python train.py --num_hidden_layers=17 --hidden_size=192 --num_attention_heads=2 --num_key_value_heads=2 --head_dim=96 --intermediate_size=768 --vocab_size=3788 --hidden_act="squared_relu" --norm="layernorm" --norm_place="pre" --norm_eps=1e-05 --positions="rope" --rope_theta=10000.0 --rope_fraction=0.75 --qk_norm=true --attn_scale=0.102 --bias="none" --tie_word_embeddings=false --parallel_block=false --init="orth" --init_std_qkv=0.046 --init_std_o=0.0079 --init_std_up=0.046 --init_std_down=0.0079 --optimizer="adam_variant" --learning_rate=0.0019 --beta1=0.9 --weight_decay=0.14 --lr_head=0.00356 --warmup_steps=279 --schedule="wsd" --decay_fraction=1.0 --decay_shape="sqrt" --final_lr_fraction=0.0 --batch_tokens=16384 --max_seq_len=128 --doc_mask=false --train_tokens=131100000 --max_steps=8002 --dataset="wikipedia_en"
MLP neurons of a small language model. Each row is named by its layer, matrix (up: input weights; down: output weights) and neuron, and shows model dimensions 80-175. Each number is 500 + 50 x the weight over its row's rms, rounded and kept within 0 to 999. Numbers have three digits each.
After each neuron's rows, "fires on" lists the tokens most often at its 100 highest values on Wikipedia text that the model never trained on; "fires after" lists the tokens most often just before its 100 highest values on Wikipedia text that the model never trained on.

L2.up649:498457466437461425477424500486536641521439543503377534382541494499589551546636432545418488482457429536431598398516608526527539523554517509521487556490605492470503529484493533534508507524493499481453521495545492503502498458439521460553529531477495479478504525447545527480466555525515512441
L2.down649:533623455519529538379427428511592486478462532508503416498394569509491446594541528465585559507516493466424575492443575516571515431581443491574488526551471550470479512517416430415394543524536585549448518465467492417468468445432593554547434496591509495512487481474532466609511545567532544424
fires on: "===", "=== ", "During ", "== ", "==== "
fires after: "\n\n", ". ", "\n"

L9.up491:518550472415479529491378528453596479423403427383514519451381582465434500620492501459531485475497500532491396483525498502384466441415445580527523545485488544504524571418414503543573505504497485593434521423503492444491521434559469397476588490554449478501566528471502496493488530602567472568
L9.down491:462503553449481416591446526510535525425609534449439492521550557548543437582504546449508559500498368456541501587503474438417542531530536469370573512514532543457530487499547584571533504483487530435514534545513482516478528565562543526532510523496473509417555456451554543452462555525464536440
fires on: "1 ", "\"", "0 ", "7 ", "6 ", "3 "
fires after: "199", "201", "200", "a ", "an ", "202"

L7.up466:537502488508531545499502508569470491490529469501523471524440564487514510482518468579469543579495426535422499391568580526493479523443469489489542519496482505484568503549540489518483502479388554511467455568542485522533544404451497454495557423579580485438539504549585444529424472431558451495
L7.down466:580525524576435456476484499463576476455502504496613482439488427540466535527471504497592470413456518447473446494526503453400609495455548588496497517410423540540525495478373438477465465403567518466530516537549498535463510578448555477538522514467401388567429498450547494431591494458427500434
fires on: "• ", "\n", "ic", ": ", "It ", "u"
fires after: "- ", "|", ". ", "Born"

L6.up354:454432518439495487458580445485501527499563487559610515505467532555508545508467453553516494482597426461416483599549403437526487467455455529520512544481513519522505512423572542513410514504441480499529527607543492406628472449441512533557483385463544494485509495543539592453526511541543521526
L6.down354:598464484455459496510499506406472377511481416563525540512478526499544522529588524476581451499479581478438584464504481528529573517517549551528412495460443504456506516555491510499608465579519397474462616510498522494533492491550451493435554586618448462449516534500570550526492497536553511538
fires on: "m", ": ", "8", "'", "on ", "0"
fires after: ".", "o", "Released", "died "

L12.up187:599569585444459478555529555473514528460606410515501510534455442484436546573525487510461632489522427564438514521535568511424436419516395643542462491558504491652496552520573546510513456543483416487552413512486555516496494469496496496499596428512510493428510460446541541512427473500451563582
L12.down187:592498482435531477469342547461453422517561486524514590449587444387522543499531465502537476469485543494530523522418525458564579470499436452479434558537437480491539526450440506590530441460556568610504524499490530534464486588505584512545413443537418447522525543447544611422422524519458528485
fires on: "\n\n", "\n", "his ", ". "
fires after: "=", "===", "==", "made "

L6.up36:531455428451498498452495520472490490550451485527394535467462448621527519451514449563458568507464479531503511498573576485583544554566504435613400566508558568464515405425390503532512437486444513502443537525467406440545597535462572470559432498549513570510570538487476538516513636501540501457
L6.down36:531527490508522486401449449416473549599547509563417479439454461510513484605523443488488439457453510478476518424501467458598496528506453523538435577442477486551458381527550474493439528522526524527475464538574542504550521493461577527530512478467436566516581483501512444506518521648461465474
fires on: "=== ", "== ", "= ", "between "
fires after: "\n\n"

L7.up437:493548524526522488463441526406516494477517454573489519470448508542563571578564455538484514439519425542496455485559516467581416488521466481529447514545472535454525465533523564499522449515489484511500521456521487491486495523469497533490484365437422502525536557599482528419485600533486511545
L7.down437:527623488476453527525417548451468489473451441472548396556397434562506545470453526499499451527555475507499487416470532583569423545449508546518498425517546580497519558524482512388426646457514464526504399490495539431570446489538460593660562551474521533516504503395536496488534501417467418546
fires on: "y", "z", "ah", "'", "ig", "al"
fires after: "E", "T", "L", "O", "D", "K"

L12.up442:390553514476565551371523413535489511473498528561470417520514510522495583495573547479431462448525480559512521526547490444523465494508552565501572551453462454530423539452523569528489480433467547553460516506552512542499438484560531509552505390463451490513485525562419529479535552432358585543
L12.down442:484510457496455458469547507542550543435513541493484521644631511444507550523528562481498510458499513529532526528496486593511526430519536494386538470434456466508439463455579515524510484517497436428549503492407517490438462570577526610549464526428479471478512421497511527554461507472509489465
fires on: "201", "202", "193", "200", "196"
fires after: "| ", ", ", "; ", "(", ": "

L3.up722:514417526386556602530536402405502431522515430429409527451404512459483557467492552526398499485466412519511499519514542467508553526608562540509466596557544587539479541577487632497595467483452421483434437475513586447452470518560488442521503430531432462511505532601429593412436505540555473414
L3.down722:561478456547500483438566562469515419571425534484415573474556434509491524575504483530455488560505544535545579493431512437566519547526477425550429573457518469525496480479499581472512445473452508492572466546506445549535482487390488500448492413418459482512626568512473428429487527522487602460
fires on: "= ", "The ", "tics"
fires after: "\n\n", ". "

L3.up502:542517486469445518548554521442505451494570452433531483553525397577524577471551543518513560446570430516484542420562470508539470446422464518446591446550533572435506485502475587534532437494545518515507483435535498502477504585540572480476457564458504492445442468467489564433586560436550522438
L3.down502:473453572592521449437371499482523512520491441499537472450497467501570517474494541407548480433489448545562434522373510523503508488493511567494468540536573552533564406492396508417421530475518498456529518508552549481523497548535427519551520467569480441636459434556493505578457487452460437430
fires on: "ay ", "F ", "L ", "I ", "K ", "W "
fires after: "B", "R", "K", "A", "H", "S"

L11.up639:519444477529561612535501408503410448470453422499468527544541516506511436410657478469511458434420449534578550517540498485522496542475505503445538510545589495484442577533580562545518453455520537555454457472543571534554598400552547466409409437502487442520497536537481494451567551451496473536
L11.down639:509525516537581486544430472609529519516505489523448523528559489552519544516479623487481371516538563478501496489524573608404501463583470472465565533467508457489509474487583456569449464473554539559522504617483512472463448520532522463484525494508396529481540504464446515518536471556461511422
fires on: "201", "200", "202", "197", "198", "199"
fires after: "the ", "(", "| ", "in ", "- "

L3.up481:482470588506501569479439457450475520516467526413537508476552433552475535471417549455508529456467502482605492558535542421411486514569455499511522547502591458469474368402430548511562481445477468574597497542549538465478416507469482413501491482623464507456473361456521526408407490470491553515
L3.down481:506468411500394541592442473519522435510593508522439471520456623502494402501481398401478477460454577525556572432454501506553558546508540485488496491408476456474472478465564473519503493531598506462454398419473575504452456491496497533526440599502553514545405574518489469569508412500448476411
fires on: "P", "S", "M", "op", "om ", "Of"
fires after: "P", "F", "C", "D", "L", "A"

L5.up675:533429532491526532474544518440573535497469474475515535499468468515501536543444550446487465515523517560517468471497552479416353462575445467501540530534542522449449413525496557519541488551512515518458490445526498497477565570479565457554468502518486453458481438346458603444546580473488465470
L5.down675:450561457624477525534550422559470473525520486501428421495529542474510455458492478429472471500509512530512460440450499505562503505499434525468593499483472427526404460420425489486438612584499521462548478544452434497587443613554440604483503555516567497571488476565534464516483502482522550437
fires on: "R", "C", "V", "H"
fires after: "O", "A", "C", "D", "T", "L"

L8.up131:476561559496534471474593513497457558387484533448483554518495535588413606533548558469430490462565490483476555491571480448517526497387472546482489517553486493549547487512543502562559444531449453492485566464555452502474537524567536452470447416438460563556578510553498561438438555487543561396
L8.down131:444483479506457404474614403513438521572535567595445450482507492483529492495470512461619458505473514312552437449482429549528514411526535494389526470478442550514464491479483453588467484463486538521465547468529453439469597527490496545494478483481414452488517412476571522541548459467485542450
fires on: "7", "8", "9"
fires after: ".", "| ", "(", "-", "\n"

L7.up143:489469513495553532454514509493403438372521470486504513507477451454589571555526448510477532482599530507551404550481517426532454490494465478442459527484574446497495475471545512503521495433466512463462502493548375513505484528552480512460445467496490533500505511492523603455532551503479561588
L7.down143:560495513437406466504483544504465585473421448481500494466569507429519515480496521448472452502523476404559526541427530518532510514496522586482454564494506539481502595569552480448485586488474510547455369518398427498489519518502457532499495511476507388485462473409479525454490556538526495578
fires on: "ob", "on", "oc", "o", "ig", "re"
fires after: "D", "P", "d", "Ne", "K"

L8.up343:437510520467555486479452488462489544450449543440500504460515600482442463555439548501449509465550514454460560484564511509655544511482495490471569552528516538473539566494566478541489515572465481484512458556562534475474629574536478463463527450472538593501524486497468491504372504532425463458
L8.down343:483506449594462497458555430542523529430465582518527436479569514511499580518541505491629484385399546358439459469493518501496540365517554528450530491505463493529506460507463549541446517500442477519436535424477417523434560562541465572505402528508470500493441469488510456532547421526520568424
fires on: "9", "10", "7", "8", "6", "11"
fires after: "| ", "; ", ": "

L7.up627:451481485415498430438480504427450534468556476555457525469513515428465604560422652540538400554492524505501466594568491471507555471504574436456521543464471574469512506490473485492537438518506527488558508510582431481444562542510458468477550426436445549481428518468478447444471487531465559569
L7.down627:457568502486569445453454492577563544481484456511515514388475488520567467499484516465557516543530528387521483493490533536452524514564449539542489493479542653506533433444509439506509521521438530473431587551538433522561609501392537401472443550483425460488554524476513503490566473476540447437
fires on: "5", "6", "7", "4", "0", "off"
fires after: "| ", ".", ":", "–", "\n"

L6.up106:449505517331440471425498518541524573555492462503584455449495451582424578478396507555515560522560404540517469575571520508477401555548407489578621544512556415487543489445532549526464513552427523537514486613553478415535495477486565449520510355534475509528514488542507570482443552536451602584
L6.down106:493507510478421454422610508441477584467577491515522559431493544484523536487525570459469448428435519578391522409463552543539533516533538472509544451490428539457458530540530527504506416578513461503424524483588380570511566486508506531482545520550490487518507468516458573498427529525595543489
fires on: "0", "9", "8", "6", "7"
fires after: ".", ":"

L7.up705:533503520497493562533406465353563511419449465455561551452394549512512616487545399480499501477498517567545520558517548446444366572497485537527450456470438512574487497493519478527402457510558465523520518482500442528486515472544364526462498431521488437522452505514528460392512533514462484544
L7.down705:581463433604535467395513486519507617512484518553503499555490431493535452539425489539507553434478472523431552550491469467483481487433479484491460492614526495427468456439571561577489564396580419456440430498509560558448535485498503593572457543419428509471513436455470433542477544495547523500
fires on: "on", "y", "n", "ce", "o"
fires after: "O", "str", "L", "l", "S", "Str"

L8.up753:534559539392534559454437450411427535526492438494511533569437495536580497456450516556499470510470497500488436357522541591566486574473505476497430490502557527445426476493397538493520481455478408494536567534541554548609515532523491482574522560503481455482459415526379578433434562450544541507
L8.down753:469555509507555569599403469503388527564438575498499483508606507419477511507530553439484577500438505422484401552538497475518470469437522564447374508555524523497430408497520472438542476554528468484545579489509540543513518626566527603524481504496475497497550430472487468544501480464520449521
fires on: "\"", "L"
fires after: "| ", ": ", "- ", "o "

L9.up129:515506542442427497421559467510475428503557556444461503509466479484566507502524488458460418464562405549464472510551602497522455496561525521516468532658513546551502408553497555510609456500465516511511527533507455464544517471481548470475567461520491484455514610555518547430450535435507524522
L9.down129:456540418520510486548401472478551552453477587459487528452488440561505451558424480478493459566525478536617524553515554589460470563553595489567459552466479490420547432506450538599482560468486525495482440506430482429423492486498494454501416508504468488499602541542509433542494481528517474519
fires on: ": ", "| ", "= ", "-"
fires after: "\n\n", "by", "O ", "Democratic ", "ography", "Born"

L9.up433:567432449492406546510414535553483501440455469510501604490525507431473491564524504502506482492522575538534508531485463488454472483422526486575532531468423519560503465486551453444387438505434467541471577439478632624536427570414484501522568603472489479459537497525503441556510476419514467498
L9.down433:535443483475592528529489476551561459515460523520502456472450446477534462529477476497605515484396454581459485420610514508575513488474544533516508513562478534373477411580467516566502586435467423527590536506556517493584510499533512551521501376559495468426529477544455524510521534453421529503
fires on: "| ", "- "
fires after: "\n", ") "

L8.up206:500589544463504555533537527563544568527446468464571451495513419621355553530568577484500555578509441519511592473531440417484477506521505533548524489525361444460517444450483472551432555581499534485520460452568501493424459537462508444482654444446581471453541501591495515425522591489488467562
L8.down206:493444502603551466416502575506498588536543587511535453553489479499512568440502509476409525500484520528399476461576523502540538445479503505443462623402533533440489379452488529482397463474455536525503524524457520522462494500493468530530515502548434456588522454511532425570511464486546494440
fires on: "-", "ul", "S ", ".", "z"
fires after: "S", "B", "H", "w", "A"

L9.up456:576497554436533457475461491566568475503502523615544527448414426570478571526519474443492488476565425533578423452536432416409483536474533505554487569441411431487566541434527563453446439412481507533481443582551439570485427580503475506498520434568491483417495509628413492474499536489551406525
L9.down456:512470479539446535419461529398521452507539544511512549438589568503401503502537558491484453549513503457471551467482566478427582370527550485458500563457497441582479410527443530563488516535559518478428533414493547534502484531474493477456538410435548418586568543465513532577546455499533391474
fires on: ".", "201", "osp", "ep", "198"
fires after: "in ", "H", "In ", "19", "16", "4"

L8.up552:502498473513523543522496532463597555439424411565476570474506528494557446506562427472441550395512507557448549503502560403531476541472402553517413484543453507573480537501565539540515518608529472551453407524437449535465521497446486549540533416484542379501456485556650528535488471439520425496
L8.down552:529516446568513545424443493447548505504545499583531499480490447392579499491465559483581587433556500443492517528579545495535522483442442455474525561577511494516429475456537375449480546511491533468417495523504494535477575573544470493511494557415445588477463520409396484483448492555521492423
fires on: "\n\n", "\n"
fires after: ".", "==", "=", ")", "India", "er"

L5.up426:561408568442496542489439471356472553444571522504500516395537484508483450493523515497480416564444442477490559412436543530590492480537499536448392491499548511598470555486526594565463464449492419466555527545545534537498463553478576517501580478574489490510551501469554578447434480478512481570
L5.down426:504515470468496447415470537531505499459422477484527498489413634471513457460509479413523535610587478561483514567514416571458540492540445576549494487522531502584517533517506440472583565495551565499455387443551507517509390527477516527460522518481480543495429478541443470554467520491563507477
fires on: "ri", "b", "y", "to", "g", "ir"
fires after: "Mar", "ou", "For", "mar", "Ad", "Arm"

L8.up352:500501580475526402535471551486459557584539532395447509480563493504533425505567470465514566448475438518482476435513584527438544535461497457463509564486589466529495505498450496527508485489431526450511473558541465446542445562424526487543554487463408485604469535492538622562438527526554471518
L8.down352:549551561536536537509432432511460513497497485447450527527531648436467514473409469463474545454411511477450488515405502589479481471448469488461414430426479486524549443445495501529475409642488536512413500502487495486513471513620516450514532520447549533491467477481455501619515565466457501513
fires on: "- ", "y", "ach", "b", "ig"
fires after: "\n", "Mar", "Arm", "B", "Mass", "ab"

L6.up737:521515490444491546596443525420522470522521393430574652396463477484492471490462527416499523479473362470506506466513509492489532559428517467512523568514490470565545526450524400539496502537470508410449515472533481667455529483448497464563487536537481560545571506528502544480555614587480512512
L6.down737:479476461495478490460493431399493489492414550554417453503523520426549508400416445509488524526533550536613573416457470561542573461552471575488494495550545514600532524444502550422426422474449458544560523522481428539558464513486541496528428548453494528480604500464456510497507501449485533491
fires on: "pl", "ol", "an ", "en", "un"
fires after: "M", "m", "am", "im", "U"

L3.up710:553491534456517602498545488481477437487471401447520454594438559511581486569544593455487558489504455559472589492521558508573417543552488516591457561522486560531601588459449516488562509515411479485504466496550472460645514463469453464479580384471433580521430533550529560509512578574460541476
L3.down710:543504490551425458490446552442537436453529530487435510603564478473512490476435465530525509482518543502491536485568540500531534443513625519511503494517461400473519464430560566680462409618533437472527477446431469432384554478531548516570442462518509512456577541487481512479538479504482513502
fires on: "\n", "an ", "ary ", "US ", "our ", ". "
fires after: "===", "T", "==", "A", "D", "W"

L9.up90:439438483515613559557499495452488425520473381515438510515576425497540509446533506527472531512429490583516479417547507487463495479484456508426535479539599441481493602569563528506422550515527478520431505541531475465424426495500555544430458531521555512469564541508443527497471540451442398457
L9.down90:611533497479526424485447583433472406511539515470496514497559432542434502528571475480570493473553467537423430466544513471417568428476534526524493587466447481568565386402404467601579437571452585473519493516577542597556569564515481511521526423521518415589551536510575499430523501555424527498
fires on: "201", "- ", "195", "196", "200"
fires after: "in ", "\n", "In ", "the ", "–", ": "

L12.up738:568550545417513508454355549497468638621580470438519611419526530579493422479446468545508426398471581536458470410510579561496511458537373457458429547534549453488504504488518550544517442490440470458604508581496503526564493466439495509526532413473542446528474475506439462517582497482511391534
L12.down738:540521563504490563552481476563566514530549545547509508514483524499456542486460525571489482482532496575436555530498426562513510643460577582468445523528507445460496448484449418525465581519497483560475477499642448514547465508479430546374404468570555564528530511536467467481452494474544475416
fires on: "- ", "b", "its ", "y", "ed ", "| "
fires after: "\n", "Mar", "par", "mar", "Ab", "Par"

L8.up106:483471515470502522458538533494450540474478490547460502432448467583491568468517435545463477580446438569436502556587535525524520537596536551671433415453506515619506511486548565520483451488515363540442491599514491562546510411487528495478524442516423517512601498533508531401545590619514488373
L8.down106:501539522499519457415528433483489457505472505489539496512543472542514516510578452475621517487428486397588523504481463491516469575493551645528474578436498456527505416540448629538538499462509506480463485487570401499480514472431531420480492575485429477463486631564648427528520476440478516538
fires on: "= ", ": ", "born ", "or", "Died", "Born"
fires after: "\n\n", "- ", "was ", "Died", "Born", "("

L8.up87:476439563444551482468468486521516470452492406484541531552496519412526474522480489441468503448459485545565517314504495482532549455407495505503527589564599513486481482428483589500440467616426510613445508577507485522576567449496584511507503463454461544475510472490479592480510554480520520475
L8.down87:512559466510502546549506539381485488446486560498403482539506517540502596549561506431488464532520502341485528466593555458482538500535465459573440465532525499580508552518489579534551481482488529464492476452566485460522505462515584478563508395551479486573420545565515529564514515482493606402
fires on: "==", "== ", "eter"
fires after: "\n\n", "V"

L6.up743:445418566456501521443600551477427472517507418520501524557539561451490530501407516542472528452503426530408481539513517537616480562495437511555554521614506570496561510430398512435399447463460518579504577511501454428564551489445434531489507442488483484492530517489556504517513541491465543478
L6.down743:547494505555472541525536398434546424485532515440496593579498460514585590516485526393501525545448554468410483484533468498435514481516401555563540516485529469569534460455435561532486442558464512474448495571469512391605608491479511498564496450489455453487535616651488492583537442531510560457
fires on: ": ", "==", "): "
fires after: "\n\n", "e", "ight", "V"

L8.up36:555439541490607554387537561514520389554466465409483611528550533596494495388468425465505448511487327508466543466573523471415505507487449568567523514503553441537529530467535485541519533501510489473579442463494437615556526614436397500565544543503542517524550480446461481497553610581511539434
L8.down36:548510484495518496514523522423508472445530563503421525453457502459445481540369584413585468472444575496512475555558494529437593506584464405368511408539481515508467401419505482478520439523442473526492402527538527493587449402447576489533493480488554529483454520494503478540532596518457484587
fires on: "ing", "ay", "em", ": ", "un", "-"
fires after: "m", "om", "M", "em", "am"

L5.up261:486531518503451504442481491485538551554500386584495498537506541529482500519438434565419513465481513531500503461521546486477437504477439553507480535422461543585490530412465563527513412477494448593448510541603494540581536408495584537430521376469567469512542479491549501519584562480497523543
L5.down261:590493557564459537438449546476549485496515535556529528482517484511511449493499440476564521426475581472517454471474557483518486556597454549473472522457505410475414474555601466455494578549539499474488511490501560498463530515513496547536488456463463488527547462548488514507430490573423519542
fires on: "\n", "\n\n"
fires after: "==", ".", ".\"", "==="

L7.up340:540562505435510518435570456489467532440388509524520435524563457530532526569560509495491527437518482503499455444504419540519412476539599613501485497503508399556550579558582618500490430471367547575534504506540387420540489504510492404462570465466441514495555560459510599480459538434431512569
L7.down340:458526497507606411506473575404461559476507489509461603521506580394439496546495514488419479589487474470467480484563571488474527469561500483427427560441523484583488490537574500575480555458553492482458322459426525516459531501496484464537530437418464552512545438512490429456488442546454447421
fires on: "ev", "re", "al", "Dec", "ir"
fires after: "K", "T", "id", "d"

L11.up138:524487460431432531531479450437641474566456522521481517408434458498531490428603473582476545454419453528502442387569568519516486530525560487485470503588543445519476487508405582453558507419474462415485537534579478378505456601457486457463468454489541510573481439545459546435500545547513485506
L11.down138:540424481550482452595461451519465483519531520511523509555491505564451517567533508421444498471498458533486505521451458514584510494441430575499484539495552424486462452489578437523570547512518588505562548474440511464573433558512494543421495385463466582540573542513582531449494454509637524465
fires on: "the ", "= ", "sh", "Gu", "l"
fires after: "at ", "\n\n", "to ", "won ", "in ", "h"

L8.up331:485505529388528491494560556461412543521442436510508554473441545545531473520528485521458492422481505512469492503520600453494484487500463475532463496547519607550524452567630502568568461518456441402465543531526486530577383512544572495521530486543543487404485477492477472496384512568479477403
L8.down331:503503496517556515462556454472508459538444559503556572548524502506431582445480512551559645507487474449556469495576483522441491431473549532495502512473485514457523400554530442415509607447431500522526512500486524500530465546558428490485426513588402417495491579456492548450561441505438480531
fires on: "\"", "\n\n", "- ", "\n", "= "
fires after: "| ", "\n", "\n\n", ")", "==", "- "

L7.up598:465498502391442404492520472432450550503522471492507511496473449455475517457553529520530485615531482514509481574474520479466524528448498531537512520556524577480495484406540480505497544513506546491554530512622495500438591518508450511517475477443430602490468510471582551430483584581541617514
L7.down598:480426495513495458464535452515454542471449422461536535436455504575485465503505546488513447567461553524471494462486455483495552559565506448529536548517483570567498590526611528555507532453484465440473510517626546466524546535469510494467484444551418520495582551474456563435577521527475499517
fires on: "0", "5", "resp", "de ", "4", "7"
fires after: ".", ":", "-", "–", "cor"

L12.up2:584419614450458497502521496495492567490513548499424514483464451499457517524473538488440452598477447543452552545471422458488498540528509535563510520435575607505502452472308560504570507507378572504577482577508494419578439508467484503537530416511415531535510561530478511460401483541526496551
L12.down2:611526489503489451445500555402517526545488484532398642422514531561479544494526430500482474571500399479492594551434436476532517520449528447504418536512484473559478482466584481583651433500499483504536523496581544422547480512414581534537606413489435469501604477578572543547545486559490520534
fires on: "| ", "\n", "we"
fires after: "\n", "s", "E", "information"

L9.up257:500442574439437584423415508505462491456495476548388481502529466483461538581508440458520479457530467525515503487514479460543491599472554484550463564476441574534548396456511478494485418550469560561514525496503522495605599566568484488587491494469362522511479581560601455487543517584568524581
L9.down257:573469491499498482499532460501436480480560586480471506491487438435529546517495439515519447500447487559379477440491417484539560507486561516538412559454478499471478449476499526552545538452592534506451600449525514536497530574482536579546525478462472471584540499529490515496551465538517460483
fires on: "| ", "ock", "we", "e", "ound"
fires after: "\n", "h", "sh", "Mus", "a ", "S"

L6.up340:532545570443494504489504460434498490464446446411572513423452618544544468501482585441452596537500426536522554542553548503445503595590474503503556409581486526614454583479390565528445526471492440560500509505538471492485442472518463429479527468448483429521438425500561567488505560445526483537
L6.down340:556501455484515490517502580425501402541544526453434525582439438508502483531554490486514530470487453503496454530394532541405618450577498527443422508507501508542548491537511525527592448465524451377464493515453533533532447550520502523618537522565484502519542552464472514514508443471407466502
fires on: "first ", "1 ", "5 ", "only ", "th "
fires after: "the ", "200", "202", "201", "-"

L10.up270:498485538513586446559481560512545483544435518469431472456523603405485511502486425497542552562465558569493428513491485476441508469549494499496493555527482499477532486447495628493469461406430441577542517569580481506510519480490490460445486542500410506520498557612525533476677527469533519525
L10.down270:542523558448467509487589542421384360616572552518443445521494477460586510398512388440539431555461475557496397468526553416462431487497487538433506450582517546462488536555475483591623475473472485515510506485481585460546514532443519491526508538538510435567411520532477458472533465546473453505
fires on: ":", "–", "0", "6", "9"
fires after: ",", "4", "3", "29", "12"

L8.up631:536459513496462350463417476508450591411583477530458620508451523603571485566571512461398470461489373533452556462521600468586510478487500496468476522478467519520493569471432540518545459422489530496593540485528510557513486479505534543553593528563582503506475532488518503459622534516461512526
L8.down631:477508447550481542509437563467512519506510525499533490384519455548540490571498497426462502555413448407459530504514638439657512495528447507524488494465433681498523468491393480492550502524494569515535540445583504478500489538486559513545514512534531470471520422461386500513488561610457553497
fires on: "===", "=== ", "atal", "able "
fires after: "\n\n", "\n", "Not"

L6.up465:453578543472500522475389540496481492453456478530513544480531447563468463500546428485542555480564376508582535530472553499506511511524514534482495591494467420461528470454515509579511452450480443498490530528495490549539569524561409470501616412492484461444555493563438545457400560423529485498
L6.down465:631550446440531483484493489461427502573514438481527483436499458615492487425502488443446428530541465432529479559413454498498469545423460474515495541467539543592471584415538474518473447462405480514550528527596503458483552470481510521534604464399471442466565524461513488530487513471576506502
fires on: "."
fires after: "1", "2", "a", "3", "4"

L8.up14:562461516464517456528476513400439505485452485528524470457403566423487519519450468368489433497512495576430564508549459406540441540503445623398401567462500481479452575502459583517466484493454526553578474466446491465658513546487395467487441475466416439455416552517499464508437571438493523435
L8.down14:388507479536464435564528544523591496448515473440526565658561515505608445553599426456463517645505600539493483544472515528481469559547462571456488466545467490504537432449450531419484602416544468439571566448605518557464445493501531593486534521489484432471533506497490474477593488529480500398
fires on: "y", "ight", "inn", "ow", "inter", "fe"
fires after: "L", "l", "W"

L9.up369:545479480489489529474443486497519505458546436469522518477571486463522504537572561510526443441482561571479522478451534573439518460416454571534506521494379574542487445451500463523475386473481484542502405442536605534468560616523471411502519571422532532533485458518463514480425524472482534399
L9.down369:432545433366564570571502461512515487536434422508451486560534508495557504552532522522457460460416500541479498462490442545533491466483582534498490475533576511491473461551540420516503573449530417476581459475530513462575450515516517463536596502522553543476477389512496533491453487483498463487
fires on: "- ", "| ", "7", "1", "G", "S"
fires after: "\n", "201", "200", ") ", "195"